Weights of a small GPT-style language model, trained from scratch on English Wikipedia: width 256.
MLP neurons of a small language model. Each row is named by its layer, matrix (up: input weights) and neuron, and shows model dimensions 80-175. Each number is 500 + 50 x the weight over its row's rms, rounded and kept within 0 to 999. Numbers have three digits each.
Before each neuron's rows, "fires after" lists the tokens most often just before its 100 highest values on Wikipedia text that the model never trained on. A number after a token or word is its count.

fires after: "+" 19, " T" 10, " K" 8, " D" 7, " S" 6
L2.up377:510514561551538443487524460502470521488508547457516522519503547454528494482393533440470495469504514532486491485586494413496524553475442568542545607513495597544518568495570491425545430503531577467416511509452476542547582482367500436510524449480425563480534530500440514504445544463537599455

fires after: " one" 27, " M" 20, "M" 11, " m" 10, " (" 10
L2.up908:521589605437431495525514502515475500504513513542590524523523524573618572523491534442490452441539546476375568453454498607558476534525475501435524563569537526467524501493559520498629518506580484507472394471432550464472512569493424623498467544476519436512481533487468395512499420500507566462

fires after: " K" 14, " s" 12, " G" 9, " g" 6, " B" 6, " I" 6
L2.up693:561546524444506507498437513537590461561491473507501562591503530516462483477555569447472574513459502507526537451432517533546591512598535519522452477595430503538459450409503510479541469522560478507561502600402490528504496547474453553490479557467475528464514434469529478377480549522505586415

fires after: "C" 16, "O" 14, "EC" 6, " tr" 6, " eng" 4, "A" 4
L3.up92:473518492509493593533441491528435454512398452489546445526453475500611480530413529544526554516545516469535511518634466512499441528528500493411496472578444471481423405506540512511473473466478517498508455479552598448537532441502580600572545518492471581471472422395521465478459445503467601476

fires after: " M" 41, " T" 12, " An" 5, " m" 5
L2.up1009:485424432479516495388547489496548549561567538497489436492564517555494487460552467466513532470510513474453484396525519431487607538514450528510505470548488528489485472475499499482639495506558462437555505401453520474547438461516555572402461565520476581508569485409516558471483446461558638510

fires after: " L" 15, " C" 11, " P" 9, " S" 8, "L" 7, " H" 4
L2.up768:575478484533601551537507486519467523468459433567472537586449440487505479472500544460433436489499380517473597477454498561539614439454536527492460484506417488518502449578493526440494598537463476528590599587417617438504421591399510466563513480530495417536495454517545535515527470542575610415

fires after: " m" 17, "R" 10, "X" 10, "L" 10, "C" 7
L3.up1114:629496501480540455485456375462501422561472427484545445515499441480517618528511511498466565593496520535441433574602481559513512505455456557472569524469510468533541507520539537534486584445408421470486497414478486536514542468542535600515468505557509504464453475465637531530535554539492476516

fires after: " G" 21, " g" 19, " c" 5, "Gr" 4, " Gr" 4
L2.up375:557532386552478453592465450562509496493465537484476557475540493535551534540491515545471536555441464463515466524507399430445472539540566510540513453452582367539506499498471448592447516445472470555470330515587559566508483511552416407495622460562510550500533509515494447507482494473516450521

fires after: " b" 13, "b" 13, "e" 9, " w" 7, " G" 7, " g" 5
L2.up519:440551460557498515503466526421440471471529479491520512452485508569465525525468404559484481538514458436538517539500483459403468458444536515563489516405458446522482456574474467532517456588428582435571460562588532419400479493495509495591536454379502475503552540554535467428469455500478481464

fires after: " m" 15, " s" 15, " K" 7, "C" 6, "S" 5, "-s" 5
L2.up661:473492503515487440467479385531445521490497557454450533495457492402559542537473425482494432492495539565461533534547397501574406444481498556500512422462565465546534456496490476479429476471524471603544417492498457539573494523492448520502453492523460524485491490433417608555431494563425500414

fires after: "P" 15, " P" 14, " G" 11, " g" 8, " p" 7, " s" 5
L2.up659:516552544649476507356526381440518483429516579532502557443559511518442510521494498514550520471590493525518478494448424488423598594487457455476511562431508575549476548520449504490470456460599560465469480634538465453507532635505496514535475473543506517593519493492499461431419474514440492475

fires after: " p" 27, " m" 16, " P" 13, " R" 10, " v" 9, "p" 4
L3.up869:490494513453536537511509503471409451489436498532630552437420483459417528510533528559532513523471418509586429497543499470510599457575487546494526600513478525531515510486533500416519453465552413473554486498511393471582441455523579560546496507427445463473551428475498567525551526510497524455

fires after: "n" 21, " N" 17, " was" 13, "i" 5
L2.up124:442473528489492434450440545684525551427479466509585404514564557564469485543513497518564413540394504642509586571527548584503484594501482553455442478441517453445522456523499481550602396548465415407467513414505484488571495417520587529461465504482488481441550461462472423499513516588536519510

fires after: " G" 20, " g" 15, " P" 14, "." 14, " f" 13, " p" 4
L2.up1169:431513513476515575468530539555504488567511408476525508530415396401542394464452507502495481472469565542600510568460543457354612579484477519488526531508525460431446517568522424517504552471572407539441467459504516534548531511528473483484508518493520506482529598440549472483519445435514478534

fires after: " F" 19, " I" 18, " K" 14, "I" 6, " f" 6
L2.up1213:529512506486430612505547456551430506523581442478471473443538465474495418484411520460500484446583520507464524491446478610482505508582569429424572488522536532459524446536469556527569548419477554535609510610475581497520486576494507554434453495527512456512439527551541568426430429525596514458

fires after: " S" 22, " P" 21, " M" 10, " B" 9, " b" 8, " T" 6
L3.up1138:511539527575499497405580515565550540583583559512410545535521529425502559552513548438442506573522367473447534550531567455494519524509483426463512469519513512480497556530559574513599543415631526448540483522505536501506511494450432583551468402460523441469485372468480527459451504434514499409

fires after: " w" 27, " W" 12, "w" 11, "ew" 9, "W" 6
L3.up1002:495561594497505549430462563480518439486528418532475506522414516544601482517512512503527431443489521512527580544518492460566494501462467492511501540504478548469463636481465556600536466466482510511482495536583504487545524423504474414520476499563494429487420520600440506528584456536537406423

fires after: " K" 21, " S" 10, " N" 9, " H" 7, "K" 5, " B" 5
L2.up852:476460482508443584428602503530552535451529559480509464468480452508422501435476459491571541489477467422463502562500543503512514454562485423478428538486478509589465489493488486492566584508461453494612561469480502527503535491360507593534448526499509556490550542590511562507510598597458480370

fires after: "20" 25, "19" 23, " dep" 5, " int" 5, " sup" 4
L2.up448:608446519469506461446391444581567518454458486580487461538617508505523476582543510592442429489417534544575489494543508492507526445548511472518600499480527521496501411559594500449575547456465558491437486470447549523458441473538536474587448433459496525501395403466654541581505421587504594468

fires after: " D" 37, " d" 12, "D" 10, " pre" 6, " en" 6, " L" 4
L2.up1117:477545516503484508534451490551386531496535528487490406570512448457523599528603545493488568576551467448544439459614557464554466477522487605477502539528514551420505569542436530468512451501475519379449575462492468508491416398459453534502480444477569529558497535399500515409568486515497455462

fires after: " R" 16, " E" 12, "L" 10, " L" 9, " footballer" 6, " Che" 6
L3.up1133:604422398473451430540554548527538504551518434438469512510474497488473503596498452487499559545480595456532447501594497516509478457583515545501505598535491396440494463516544488530510448402462477585570558512448556585484614431490525621502566439592489493539431520595546480472476529412550457499

fires after: " D" 13, " G" 11, " K" 10, " Sh" 6, " J" 6, " Th" 5
L2.up29:524465463560451470491451474534430505481535527464533551537508467528455497530460561542448491476476533478486495510490468506591561458551477423424490584528512459481483493491462463533470587551579513479419521674522493469551580545404559534606624454472459472527488520571501447500541445615568520507

fires after: " V" 21, " v" 10, " re" 6, " r" 6, " w" 5, " Pr" 5
L2.up808:528555562491478489509483468491549615404547546487480486530471457562416520660561503454559550496525539437540534506494434508516517433520517468525429418521520479527513503509529416557568438530451530618526465461513521582555501460576477536468496572470554466459431479447437537460543543480443594531

fires after: " N" 25, " F" 13, " U" 11, " T" 6, "E" 5, " second" 4
L3.up1024:515515547450476474443461490604444584426442520475506435577523514471552416524505502473582488463443554402471440538518513403494453439508533547483432464542540558496480505554483503487419454529506466423572468431607508558521456484551547515522496587526505456439480456483563454502581526471532367473

fires after: " T" 35, " P" 14, " Sch" 7, " t" 5
L3.up220:548445442478473495491520457533557535521527446532445436530454487492443466477450562513501553533529513478490482386468524465530510506506427555502537549510421534516494512483504507474523456570544508446500415478522518489535422577391610452551565437529575431481538513565510452556602448525515536459

fires after: " B" 19, "M" 9, " K" 8, " G" 8, "B" 7
L2.up967:475530561539506485525505530517404537462590471512435541432530484370499678547517472585474500452489512545490520522482526428517477497527510479523512539493484520395427479568504580489542560477502574422613406565447586512521489499493475478556509545475566454487561583612516524448500431603487564498

fires after: " B" 19, " P" 17, " F" 7, " b" 6, "\n\n" 6, " f" 5
L3.up513:542508535538556573509483588497528499446490539533604547577489544480526475498515472487642460467504496443635566576463443448417559422477562481459315490534519476552417477484479461517452502452501454516503451558472476533488561485470504408582528506462550317463506522622443479502579510522619507528

fires after: " b" 16, "b" 14, " B" 12, "eb" 10
L2.up1142:519507499670578506401514543563502460546521570553449572545515498561465427491589436461498536526530557449440480544411535483580524384532472499523497489521416530492483423510581549448626472497447585571443521558480523602529523489468438527544549484465492486521470472557535526426466498458484562535

fires after: " Atl" 16, "il" 13, "l" 9, "com" 6, "el" 5, " sp" 5
L2.up5:500373474476571584491571449606493513459507481570593475518545503425493448527484530610549489428503474467557436406465439457420562518483507507544527459477513518496553574552511500476465468479485636489420506513502523526554540544523435496528491493499544470612462483505479580572543510451473475473

fires after: " P" 34, " G" 14, " p" 8, "G" 7, "P" 5, " B" 5
L3.up595:484480530528520453567562436583476429604578459507496517600452498533439498652439483486506550431425560519540466559494516549592489456600460492475511482544515451442415469605500496504467458548519571492535546574490504512464509427567542480489518534595495451548518531542501531454499601496478486539

fires after: " F" 19, " L" 14, " Gl" 7, "f" 6, " Order" 4
L2.up234:459507455524432537506468441557467432494544529438497457530451418417532543566535536536547526489523556442563545430447449480559478518412478560459568522426532529510492521432497426542488517508540531563574501526489503411509388573484500543488539559523531522495510428441436570492412575482506496520

fires after: " A" 51, "A" 8, "c" 4
L2.up236:561462435463511516474503457610575491497571443446572518537422530473496482354490459545536493477428511496513505445532587532502393476526484487462520528544534496412403466468490477455562410517519535561530428562532539535542443572484523512624458470488469478506488486431549424560522527446451548567

fires after: " L" 34, " N" 12, "L" 9, " E" 5, " Y" 5
L2.up605:553483442601514456553469466474473569537458541519358534445419506462622508500487566440518487543601495564508492488513585512548479565503443489509429521408472494426531494484462435501539607512558369539526588580447474418442408554488471520468595497563494549481555487467541414493467570522541495420

fires after: " B" 23, " W" 12, " Kn" 7, "B" 5, " P" 5
L3.up337:457486466546514502528529550435500423523478535560505577523481549533475434485474504447553500544524659456463528608526507487425547450525457514549537521535513464586449582518463481483514507451494410513533419506535596437435490524535517513425581480556510334517472496421522526456528486489466350470

fires after: " B" 20, "b" 16, "ab" 8, " b" 6, "-b" 5, "ar" 5
L2.up344:481467533511522492456486553508492462643476531493612432515434436504543479502461464531556501452571550549530568555437501512398532474512513516589498485583536489403370546485462452577524475464511514557517556497520595562428562474570515600551470451563524489515536482530585527615475493542521491454

fires after: " H" 23, " N" 9, " (" 9, "N" 6, " n" 5, "on" 5
L3.up71:458546475392555558482421484544489464488484400460508509427511450463509449515511602454521585590512489492451536532482453503435556455528520528486519527551524510542518527522483510423461578477524403496458583477478481528499451489533429424447520527461408542547547528571575425517595501536445455473

fires after: " W" 15, " Y" 11, " T" 9, " N" 7, " X" 7, " K" 7
L2.up851:543423494465438462420576493408444510456384588517511493405528417522544538502569545475499505487589526457518526492370535508447467473449495593417523529574453473422529518495492489501565508497595481519507452516522428411552455492472486533395525511469587603551535493518433505520457394510587407474

fires after: " f" 36, "\n\n" 6, " |\n\n" 6, " V" 6, " F" 5, " inv" 5
L3.up160:520579555526487500489388556574533408527454535483631540497485472559609577499583525399516568464577475525628577485446390438473454482521428467436446489578483419573488479552555521490496552521496488523572512489470532496479471478553509491511498574529512509428467536528472465586532377483545570477

fires after: " O" 24, "O" 16, " Cro" 12, "u" 5
L2.up536:583542539515510505441565490517514577492496484522463519528523515498464495500507548586411474523533576586438440468516531526524456478457557468472492555572383458537462471476520512506502461456505525380448528530481435573512484423523512501522489534439464470553448480576518558494538485552515532479

fires after: " D" 24, "D" 8, "E" 6, " th" 6, "h" 5, "d" 5
L3.up1119:492504564519556493562534535499469418503475519512465518548482610449514453530516461573505486499533588531602394489564479346520476581480498527518599423549464494436622518550466447496438421551430487496474532501436479456465486575502579509625453465455512482535535478546442478461502491483568503434

fires after: "m" 25, "ran" 6, "b" 6, "ed" 5, " M" 4, "im" 4
L2.up1228:396441478532504490512533671587508514484488486533523467595506471445462523445443577539475622488491529478479502547511530470534494455475517467528525488484558511470482488512589531465487583562602517461559600543528564420494538465463485520497520483510533504448490520444543486422589436516477618489

fires after: "st" 31, " D" 12, " d" 10, "t" 5
L2.up22:509502448582460559438463470588475506499450499472523537512510552471481533539482483499422497464515450464364458435430441458613483521464544526614514477466496458565443435589545538588531490474495553484508574492486486587511434512532477472521577485546569497531377542414516470489494527535419483506

fires after: " w" 28, " W" 19, " N" 12, "W" 7
L3.up696:593525471563434527442429577593540495457507492547551516454556452477485506522587546561563518522505525537444565582452494531452460481530506516435536514489437459496537554436572499482452569437515461424494462575518610443500587391489616559455531481492450483556526427466529470372632551566445541491

fires after: " D" 22, "ond" 8, "act" 7, "H" 7, "est" 5, " H" 4
L2.up1242:512509579533450429506507509423497512515546439509586412485544449547430477498437463460479514486463447533442497609568501509514548606495446462525498486489462596524537485524531522476530394563492462516544475487446481621550473445471450464531477447470462558577391573526585518582417491547483520570

fires after: " L" 22, " R" 11, "L" 9, " J" 8, " Tr" 6, "R" 6
L2.up342:492396488542575464427466431472525510453510506455476535481528462480458548532558452523456566489446524429554424522492480441521526507505577582491522573543375599479570477455544435507372544433539519411437539476480512497481542513475527558436532501526557484554489536515554492521568575501480515568

fires after: " Gr" 22, " f" 19, " F" 14, "P" 11, " exp" 7, " gr" 7
L2.up1184:496453475531509539456442501496483487540508467427575575524587478577514492535519437509554582453539444545564433493497498402485552571562496554616509527465568505486525478524474451586450557521483609552502467460493445446506450546571469529516463509433495470535505504478528433486472434526512496433

fires after: " R" 15, " r" 10, "d" 9, "s" 8, "unn" 8, " Re" 5
L2.up31:480493427544410504610578512597451502536487465433548517477541493524447518499457531497492527509453449420507542496551500409567542443583511510566462477523402456371529464507495499602492484421407473563536510599588449536454461456515580540555570516525539449458523493469587513505391504529430414578

fires after: "p" 20, "c" 18, " ch" 5, " do" 5, " voc" 5
L3.up1191:467512442513534574532517471496458513555588502488547454512535512430586527507516474538446490470518469527554506446577466508532435468432529485503675461602460477451532479484474491530530450613476461468336472459397476495509568575469460499557571469418444422507453488397489489598502555504520587437

fires after: "m" 17, " M" 12, " F" 7, " m" 6, " Id" 5, "N" 5
L3.up753:417559467481468509564501561509517448516617564475518450444522469467562549486560557541477479506502484508487587472405507508595542520494487510499545497485512455551535522579507477506467459442499490443517489511435468481574419600588488558421480507506511534409433456408518507549501435574496546492

fires after: " c" 26, "C" 17, "c" 15
L2.up79:497417468467563609422427590606507497519370496547482521474519498588483547479545572595444506540442453570500502412503458460549462462513399487465509612439488482432499512495481530509540489606483516492386489503502569490568419488476441472485519468432579542584504474446583519456501413500443621444

fires after: " c" 18, " C" 9, " d" 9, "é" 8, " Con" 7, "c" 6
L2.up839:518453493520551520547465527427507586527593483397475546475529567491611543461574450590511405479510521505459556511529604580490492472475561499452652556443388493517588470575512447586463378519495375513512469478459531530572437578578445481583579472489439517480522551577523532508431409506510553568

fires after: " G" 13, " F" 13, " g" 8, " f" 8, " Co" 7, " He" 6
L2.up686:568494471493448547557493547456532562544471504571510499581517436463516444500587447503516498435556513557424495627464448491504455544494432409448491614429586533457532507546477424574516466512459519501488422566439487565450384489470490518558534515487362490486490532486481446464442380470524438504

fires after: "c" 32, "C" 10, " tr" 7, " ass" 4, " had" 4
L2.up419:522442455458554579523477548528406497449424522559512578439540537528562453440522468506570586455488504614406553502465493550470521558556473539540503555432475569485508457471488521505481506520468545499481550476532555536467451510476520419508488466492598486473442461587499538537498536493462511372

fires after: " P" 19, "p" 9, "ec" 8, " b" 8, "c" 6, "P" 5
L2.up1231:529509499648535530522480502496527520564522472546494470548521490541484561491438502528584540473514420523552582490528453427409568494508503537457505560428457506458587561615541441564480459467562511511482443521556530425431598494553471484486436541453641482541474572512542504460520542472409547501

fires after: " M" 20, " m" 15, " K" 15, "M" 14, " f" 9, " g" 7
L2.up822:603552553537502515454504549560493383514447551485462522532495442506435570578550479353489538436546462556480515518470524405506589487493518410565617439506463452482543512550530452462508529500531515465577388424560402453633551552425554472486513516566455457468526453550531460548467451499463484466

fires after: "°" 19, " N" 13, "A" 7, " SR" 7, "\n" 6, " Act" 6
L2.up98:499566519526429523509465386465391496477588477433523372498542465520512608496546534441468463555402502508519438547470523521505504453417386567528447490550526457505514530507577527313571462536506451424556444447517495490513559635478510461461473505484541485503628495425530490389549450422431559580

fires after: " K" 16, " M" 11, " I" 11, " S" 10, " k" 10
L2.up499:507543497536462517450535489501516511489508622546519576517474446515520453499563524468578422569481552577433544498433461374520564470602485505505484468463527523486421420457514483474493518486549402504535440543393433393467512477519514481514473502492518537502633449581496475431446593540494517438

fires after: "st" 19, " (" 8, " sp" 7, " Sp" 6, " exp" 6, " d" 5
L2.up1247:541500372452423525518505443635532432397447470502468547548484505504474516557562477541492418489495440438450427566569402501475497393532502497503536447463390554520519500565463553623577491437577409458464517441467465444426494519625516582519500576525477510479426473458494556559519480457498485511

fires after: " N" 16, " L" 13, " H" 12, " F" 7, "The" 6
L3.up1111:493537528506445501514580503543457558463584447518587491610545600554484497488527476490470543472558445450464558510495440546535479414586512559431628519500428463542421546461528526564484464465509605429567572562361442426485553556468456556474471488454476457371506420543522439497484465508407495522

fires after: " R" 17, " L" 17, " l" 10, " F" 7, "il" 6, " gr" 5
L2.up1129:423380524506431523478428435576502496499522609455507476350510453503500471452474403551524450457503537454501444412493449383552506536468491526453464482475561514454593544472559490432543564463544444518519492452489510512537500465547561488445530476422505466489535483547495515462421497592545465383

fires after: " gr" 28, " c" 7, " (" 6, " n" 5, " v" 5
L3.up1261:516486499484487462497413437637444382503434460534581523458490509523516493570443525552500526506430513477591521547547516521457528602571463463378460432499564539489597523531429490494521526379551552482452505465569509541536474414513500495483533445513476493445535541451548522491502472515457500492

fires after: " m" 16, " b" 10, "w" 10, " B" 9, "h" 6, " sk" 4
L3.up33:558469587499483478450518460512472464486512453503558536510550535511478494479413527504549575431561553500483441537532342449505591533511467546502562453552437511489420531549507600499495463507576586546519441486545539504549459547595493464484452461535471628622513409503481438533583553583505454448

fires after: " the" 38, "2" 7, " young" 6
L3.up203:507475465545482433538619499525558508453485573440436428463578483534447496540461409483477581469458442567593548527530462407497532569497489527402485499444499520489480480499460407413451518515447502456517475431551501499422521459521558517512486508476581538485466519521483522514519423478444589522

fires after: "l" 17, "el" 14, " L" 11, " Gl" 5, " career" 5
L3.up465:406523502496509522551583474550543428532508406567583428416493490424430547565479533542516517512502504481533428421471439519531521515570602490518501498439554392489559494442484496471456487518449601418509589533502463498411572510541521515522565483457532584525447495592494555413468467563552507553

fires after: " L" 44, "L" 14, " Tr" 4, " C" 4
L2.up300:508504414522547487505570468549520542515505513504462531475475432459513539570544508508487457528422484504564452443525506528520516518541426535473596456566442490488536480404473418382478520433495470483469434507437483563492503517420449478586568562474507543375538474501480464498400576484554574444

fires after: " Y" 11, " N" 11, " o" 9, " w" 8, ".S" 6, " p" 5
L3.up1035:480554442510529456517444519352518449483544471510496474635472511459589540524429549435485588500499497499424459602563435472491525484497451539478601488531451531474533493546514419403527504487489439537473499461526438488518539530544509495555442490544538525448508432498540388480443481555491531559

fires after: " Ch" 17, " N" 14, "°" 10, " Act" 7, " An" 6, "Ch" 6
L2.up599:376523473531478520498599481452487425574617481494492446485461475505442427565499477491521442523488506409525525451560534519506474575455503548380506448536547561466439492480461515466538506396528576519514515462493455492594510515493449402532491543532531535425486504458484492492569440526445523539

fires after: "as" 16, " O" 11, "O" 10, " K" 8, " S" 5, "os" 5
L2.up695:497488432464492578475544645519576494458537479496482482463477501525515447489529488512526404433527512516465553549536572452507477480428496539549475545567501496551514503498435413530476550387544461378498381552472514534469475496453579570450450574523460516500475563538564580543466450441485510410

fires after: " f" 18, " F" 18, " " 9, " p" 9, " m" 4, " rep" 4
L3.up898:406637492512423475519412484469521487368566485531539445572406544481524421424515447479453505495456485519594453537466567436541512527433526488638485428510433463553468524512514491460581557540518496463518479497522521453557411545500511504471450451479533504479490460484561491465485498472435493534

fires after: " O" 15, " E" 11, " career" 9, "B" 6, " f" 5, " Slov" 4
L3.up1118:523425434399457564486463554541590506472593571526523542544475408538537477568526516526500525538497536467511516489476532420527565575534636487529419506473449544377481550554498465447543551553545498389421486499553503512569437488508509542492532502465433497469415564530460499364528495514499550447

fires after: " d" 27, " D" 24, "D" 6, " second" 4, "re" 4
L2.up543:485508507517452422519370487521549492453512423448480485494457552542532501496456527473493492572460514417472484578498530506552495505442525469622515541565387503514580488547492421501415511476488451545470581488502567539477510518530567463473520455503471572527359473444483537506502448460522397672

fires after: "M" 17, " A" 17, "H" 11, "B" 10, "A" 8, "Ch" 6
L2.up133:483589474563522414416392524395461564534540464497538574390508507485486497485530491461501498476546446479447480513438558525473429463526402501469586521595407572552475531527479422456478447488552424503569529465481589533525443530496546526547564401388492582454459501375523528442413512584431445460

fires after: " |\n" 28, " P" 13, " pl" 7, "|---|---|---|---" 5, " prom" 4
L2.up185:472480553537469476487473564467510480526465511498502450495484475466516488485509571450412550466513515519546496504561527603489475568554481471495511529533501478526455495478539471449507437558557529513430463516500548611456500578456434529517544554466457483440506510479488526542496474436477515495

fires after: " J" 17, " S" 12, " k" 7, " K" 5, " O" 5, "j" 5
L2.up266:486527480476481510506477529400576452412529497565561522459543534414414432481441522457453506396434500517500387463414552550448588480551604522479500490522535482478482446546456485493515487487554515458599455451492546484422581532570619544484444488519523503537479363512559509500431520483479489422

fires after: " M" 13, " P" 12, " T" 10, "P" 6, " p" 6, "M" 5
L2.up389:478553582580490557574595528496480451529546582536495493546480450547558550582510555515514548456567567502473547468469513472503494589490522459500441515547505441532497488548468481574465564521530489538519463532501552517449484566570469597446502543494500452459473463456415544435498550448582462452

fires after: " a" 19, " A" 16, " as" 10, "A" 7, "-A" 6, " In" 5
L2.up796:588420513550487494426430532545564505504527625479535543496539494419511529567478364567498525467524512482435503471482564546420492475564484452474368524463508608546496446459519554474477533519478539388532491549459448533458546489427518554550475516462498521459465396471519540419510449470525469469

fires after: " O" 24, " L" 21, " Co" 12, "L" 8, "O" 4
L2.up1257:491489481529422448507493597454477495471472481464484501472460520539490531530461574437512507553492496555472530597545581548429432538570533603453554588415429477503542465477434388506414491526524461508468566521479473490502517496486536508591526556487480569529541579484526482495478517441482515505

fires after: "d" 32, " D" 27, "D" 8, " d" 6
L2.up1183:520433474454463357531442567560438573429540499452488525457441444526491555520513522425468507531471514505491460472523542494471547483495539553506512407498489537372497480499538510601616463485504466440584569626467545520552509513440474489585489530539492477511552440455456585445527488485514530531

fires after: " K" 17, " Y" 10, " sh" 7, " y" 7, " T" 6, " Kh" 5
L2.up383:566472532531455442546408505399570522457466541531449509473522465513485504512555543506404391535485543583512554554443548491568469486537510522488468555515450540476439552543505483476502490520501504481475471419412514518478533487444538446552472584455461456517405564551524479595478505579564460466

fires after: " m" 18, " K" 15, "M" 8, "K" 7, " N" 6, " P" 6
L2.up557:485394506457586562435450551519454517387496524538363517467549516491597475518573536546479545425467455526491569496573458494566499545598491516518546462462480536458548470515434464462558482499624467587473519517442471503577528440485465564495457560480490491517492448447573490516507557434468602410

fires after: " G" 15, "." 14, " Ch" 9, " B" 7, " b" 6, " ch" 5
L2.up725:535656445384515537608483493514500445500549573494505457529447504497498460514527519517494514410523599464499504467362514448546615413491572567442532485491534569473562470536479537531493476471605501489526426548430569518415514513526499534539365532513540481604562463522521423577448530556472431490

fires after: " O" 12, " M" 12, "N" 9, " E" 8, "on" 6, "O" 5
L2.up443:531536446428531499569512557483436490500512499581489480535412528513616391454526480511476459571513518519462428529490509492545421569538510473358430449546469508540563457431540511492479512516478518454523565482426516539489427540472420607529597519491437557495462451518437581483465535530592578513

fires after: " r" 12, " J" 11, " R" 9, "W" 8, " U" 5, " w" 5
L3.up172:545483475405462491570508483371450506417443424453460565463537496464510578552546545525513450539497575501508503515551509535473608510568560566520477509457443401512499487547581465484461437460378525547484572504465505572529534452614494535444461567501550451522506543507547546521478563438465474535

fires after: " C" 23, " I" 16, " B" 7, " F" 6
L2.up715:374464528404404536392407350489527576612533529518496498487595489468564498474482512394581468429590509514427503411559521573408502575563458530520481547478483612516460475590558472448579495496561521503502548553534467508547504474442575527449409457512461512422514532565466499398426548540431545555

fires after: " K" 27, " k" 7, "K" 6, " T" 5, "W" 5, " sem" 4
L2.up110:494496458567485547487459463510462405515451514443485520475576505448460599481488610469530511524526554538501484477559480503392511536500510562512504427527481526490513482553490504456492611531535489484496399578439462442481550540442487550482545582441455528612578484557543429493500501540571480476

fires after: " A" 24, " a" 15, "A" 7, "ra" 5, "-A" 4, " " 4
L2.up106:503506466456516453518441534505489541477536449451501531459455511473560428579467544491483409471534489505459569558417549564493506446461419472367462453491564534495530404438493456547542507493430515452537496507499552625415473616530599586500552504517546525521515442495443443434513474482427462529

fires after: "m" 27, "M" 11, " M" 9, "ele" 7, "erm" 6
L2.up441:474488467485502518574506496525472536525529526482533427520447515462434508497524472587568459510431552495426423565474464541531461482503514553563560478544592455539402582451572444430472588558503479432511573437541468464553423515552600480548491518525502555466513434476519480506548492459518504466

fires after: " G" 18, " g" 15, "G" 8, " F" 7, "g" 6, "D" 5
L2.up440:497482462587552544441472559409565515613573526528520518474418536500431494473543519497549516488504469628473494501475473414547479465568635525665511493555436569454474553553468501433400446495418499484512477505438488549542467451526457464498422517546517467496467523598481464428446452548475579494

fires after: " r" 15, " f" 13, "osp" 9, " st" 5, " sp" 4, " B" 4
L2.up1084:403465527510457459466439536555546535474420561572513535514433404458544505534451451460471516473509505452499512553465539460552603435433521497488499529575423474529525492541441571483567475478427488506544417513489564422502554519506493514474544478474427498496537569570507461468501448482500546522

fires after: "or" 19, "ip" 9, "im" 8, " val" 7, " pr" 4, " Ven" 4
L2.up574:495625418565447511449506480592490487547504444492400479532448427618452508484485462447501546510501482574461482518585546474528449516514509468475588484518458483535505474503579550511598511475444544459514531545480576524567608385469487446582535489528505556510440511535567468519407571457454539436

fires after: " K" 23, "H" 13, " W" 13, " I" 4
L2.up1261:542467529461482488504539473502501429560499480484541528518523428454564558452516444403450505496410552468464590539404465466459540507519592556529548447449498471408502500460534552444449505485524553525599399568532543453520603550494583514648469485499465545495526477530445450466502608544508529573

fires after: " B" 11, "B" 9, " w" 9, " f" 9, " W" 7, " b" 5
L3.up250:580535550439501404530471478586461423410493579509570499509469524448521534500491553571480417459556667399344633598458486476469554455553448415580516476492563504500447543521481531514458388486469490450586411601531570483543494510544555605509470533466503453490501479468579453522565442455472481433

fires after: " A" 20, " a" 19, "ab" 10, " b" 7, " the" 4
L2.up483:478498513560571485525408573577569472556536501528448579463542558461496549493465422501564478445602484551431465515456565483544382530570431448469492561445448420513559463485464404533545509499438563485562483438466516488584514543518571607526407509456443536477419435514483445522511502518372487588

fires after: " H" 28, " S" 11, "S" 7, " tri" 4, " Har" 4
L2.up400:533552388495444496405544432420480512483500506574512548484503507497482523463396543533532494484431498514488457556485437497460527508538633415497494502504486452430555590329483490420530501516553489450471511523492435541449575530481475557562452530437578556508488514521511526475439490524537482429

fires after: "1" 18, "ür" 14, " Ind" 9, "2" 8, "c" 4
L3.up1100:458551422465495453559524536611555600441487512451493448535523545533501515489543462529487542463537458529526475540466528482545466526487555533543483512523528397450602442488456566484540510474475450507528508472509553512542486468544560532522623457512433463539348463503445387414535513515420666472

fires after: " C" 16, " Act" 13, " P" 12, " p" 9
L2.up792:514450498529480430526415476467490503522534414479539509496506524477587518470511534524463518472500514561457510486458465458486612553497468461445554604463459595469585517453388449487522497424564450486498405437430620477507530574590604494533470456427508434402475489413556563508596426485496460489

fires after: " M" 14, " B" 12, " K" 12, "M" 9, " I" 8
L2.up643:578451461520504581455503547600531514600466490435508454539527533446501443543518480522452442505549563476472465565455445472505413500535437488461470475518481480451576589589438470525487580469536525550541404581508584495482518405544535521488472534552505527491618431484501520421479472494531478509